From a checkpoint of a small transformer trained on Wikipedia: no biases in attention or MLP.
MLP neurons of a small language model. Each row is named by its layer, matrix (up: input weights) and neuron, and shows model dimensions 32-127. Each number is 500 + 40 x the weight over its row's rms, rounded and kept within 0 to 999. Numbers have three digits each.
After each neuron's rows, "fires on" lists the tokens most often at its 100 highest values on Wikipedia text that the model never trained on; "fires in" lists the words (lower case) most often at its 100 highest values on Wikipedia text that the model never trained on.

L2.up53:517495470502569513512495421495552487446498518524469457479556458467482538477520485452451515417580506485472490423469503507541528541484514469521557488431491601494420540513506634576484487533395517493471486535484463522527535502516474484552484500538461528533483431561437507470512390494472549492
fires on: " its", " African", "lo", " Afric"
fires in: "its", "african", "loan", "career", "africa", "und"

L10.up44:470514449531519494451516573446425503485505509468465520517467520526490462403474496534549492576533561512453484474487465457477473572508531519579523452530496512516478477472540476493516572468512495537450552502485448546479472509539527442445556516487516540429443515568591470583509545539485553525
fires on: " by", " until", " that", " since", " when"
fires in: "by", "until", "that", "since", "when"

L4.up375:453480463446526534463481494505508565509500507503534456524437572453541562482471445464537465486508485431475544491471484506527547602563450478475515519448512470492499464509486537579444472502422493448474434455447471575508450461580523480485500478497406518536451481515463468560514462492530550471
fires on: " This", "ation", " more", " short", " Name", " tw"
fires in: "this", "more", "name", "operation", "short"

L4.up473:445452477479539531486518515559456495447501578501486518532535525458430533473451527507533490516517529476498478506518494454481503584455500578587537488508506546517447495515492502561379480582551501493560480535457516529525481509529536539466493585468470544444470525529512515525521512466452588513
fires on: " for", " League", " Total", " State", " For"
fires in: "for", "league", "total", "state"

L11.up374:507501478531543503486518458530485463478526519466487525529479530534504553472558546527488552492429482600516485530461519501525522535518536552511501458494446450530442409523532518526471417500471527514471465432556492528533517452537434478471515483523482487574525492462392508525531514493517449537
fires on: " of", " for"
fires in: "of", "for"

L5.up612:540533479495529510507525526508563450505499532563510445541539497465483487454589534502515497528514476556467513550447564507498471490400476523536452609396484429578506476464547517484416482510540522506485541473554491479544535521454558549488460443498536495522622527490486497545515539494510456505
fires on: " book", " work", " author", " report", " (18", " office"
fires in: "work", "book", "books", "authorities", "office", "time"

L3.up212:477506511416521510463482479523429584580500504498471497492534571381466524542462521509521551519463509529443500477517460563539494531497481461522482508473520472536466458473493485430564490538517510432473513505494532476476405533511539567445493495451429473434563531538531535542498536499504511543
fires on: " new", " Smith", "ter", " available", " board", " data"
fires in: "smith", "available", "new", "walter", "data", "board"

L2.up544:479464429460483582504498482494432531540513526514431514519506533534482570509581510543444510509486464540539536540452578439506537502448483458471551454512500470474485484608545529483458479497470587410533522500403506582493488525515529556476531494463526516459497528488523512497534479455436538541
fires on: " by", " at", " n", "ed", " as", " via"
fires in: "at", "by", "none", "as", "via", "pri"

L2.up261:517518461444509516464513462458432557418556484544529470471542462533555537496410521387533493560437520411472475495568506559500494451523489448499573529536449486527593471535527499480450523454502460486470506442496472482465445435560498494519506508539518517494524491496571502514526481519494539548
fires on: " not", " very", " much", " influ", " wid", " what"
fires in: "not", "very", "much", "what", "influence", "information"

L12.up360:540525428395546525545480492463417487488508513536522502472493599485464459535519512474503498501498557487545499481496504477489520537494506509543472446499438464443439520435506529517569499484558597498544457472466518601534427457460497468450481561484466479504522534474546525450509528484453552550
fires on: " that", "S", " all", " because", "K"
fires in: "that", "all", "because", "she"

L11.up585:543458548495511524507526511462465483510562478438442500584525530540443533508496496468547557604523512490460480533536454446539466546504505507550471512557513479543502487483559563456519529495472455472480485414506459471473447433592453501439435497486517604489477549449467456497504469464492524539
fires on: " of", "er", "ov", "or"
fires in: "of"

L14.up606:459532553482505535492579483512394467467592547491461536529502502413567517479535512465438511521487508519525507519502586505535460496550505504501498524448411507506518512519523459483530456416538465491538487508490419544487488455440494477481514494524519457463512538526537448575569517533493593549
fires on: " to", " by", " Released:", "ir", "ar"
fires in: "to", "by", "released", "primarily", "spiritual"

L12.up442:472548511535578460495512513456415487498551528486510493501532503459553453422543479485474472516514513521506566500541483495553525493493488528502445500490404470456502493501521531484478486536497447494533538564505486521509471423525404530441516508480564519513558481478531493533504534486512442516
fires on: " also", "l", "ly", "imately", "ely", "y"
fires in: "also", "approximately", "obligor", "highly", "obligations", "mainly"

L2.up347:479526480416504571520510458475493494544460512495507460552500563473450556457520538660437409479499467570465543458498517502466511494530532495604449494516472472539473521563514512483430497539548508496488525465446511457442487453477543518501459428472528462492466511502528461500519447493471578482
fires on: " due", " received", " without", " followed", " after", " also"
fires in: "due", "received", "without", "followed", "after", "also"

L5.up398:544528486419526568480493545500435455501537525492452514525526522453458543533473545578471519556490519575458462500464417428504544570504572493583491465490507536508468414563528468524450498502542530532551476480532517468472503560507553571428529549503463449517477536496490506516539465446448515516
fires on: " as", " by", " Website:", " hold", "Personal"
fires in: "as", "website", "hold", "personal"

L5.up229:525552460490543527487475526476504492485472505526469519496511502490493497414463508499482416593485517488441449506495462535473475611550583545576620459468519580513492512508518433584459545512457455504496512485560486488476477472533514488559552445504527554508500578561588501563498506540474580452
fires on: " who", " if", " that", " what", " when", " since"
fires in: "who", "if", "that", "what", "when", "since"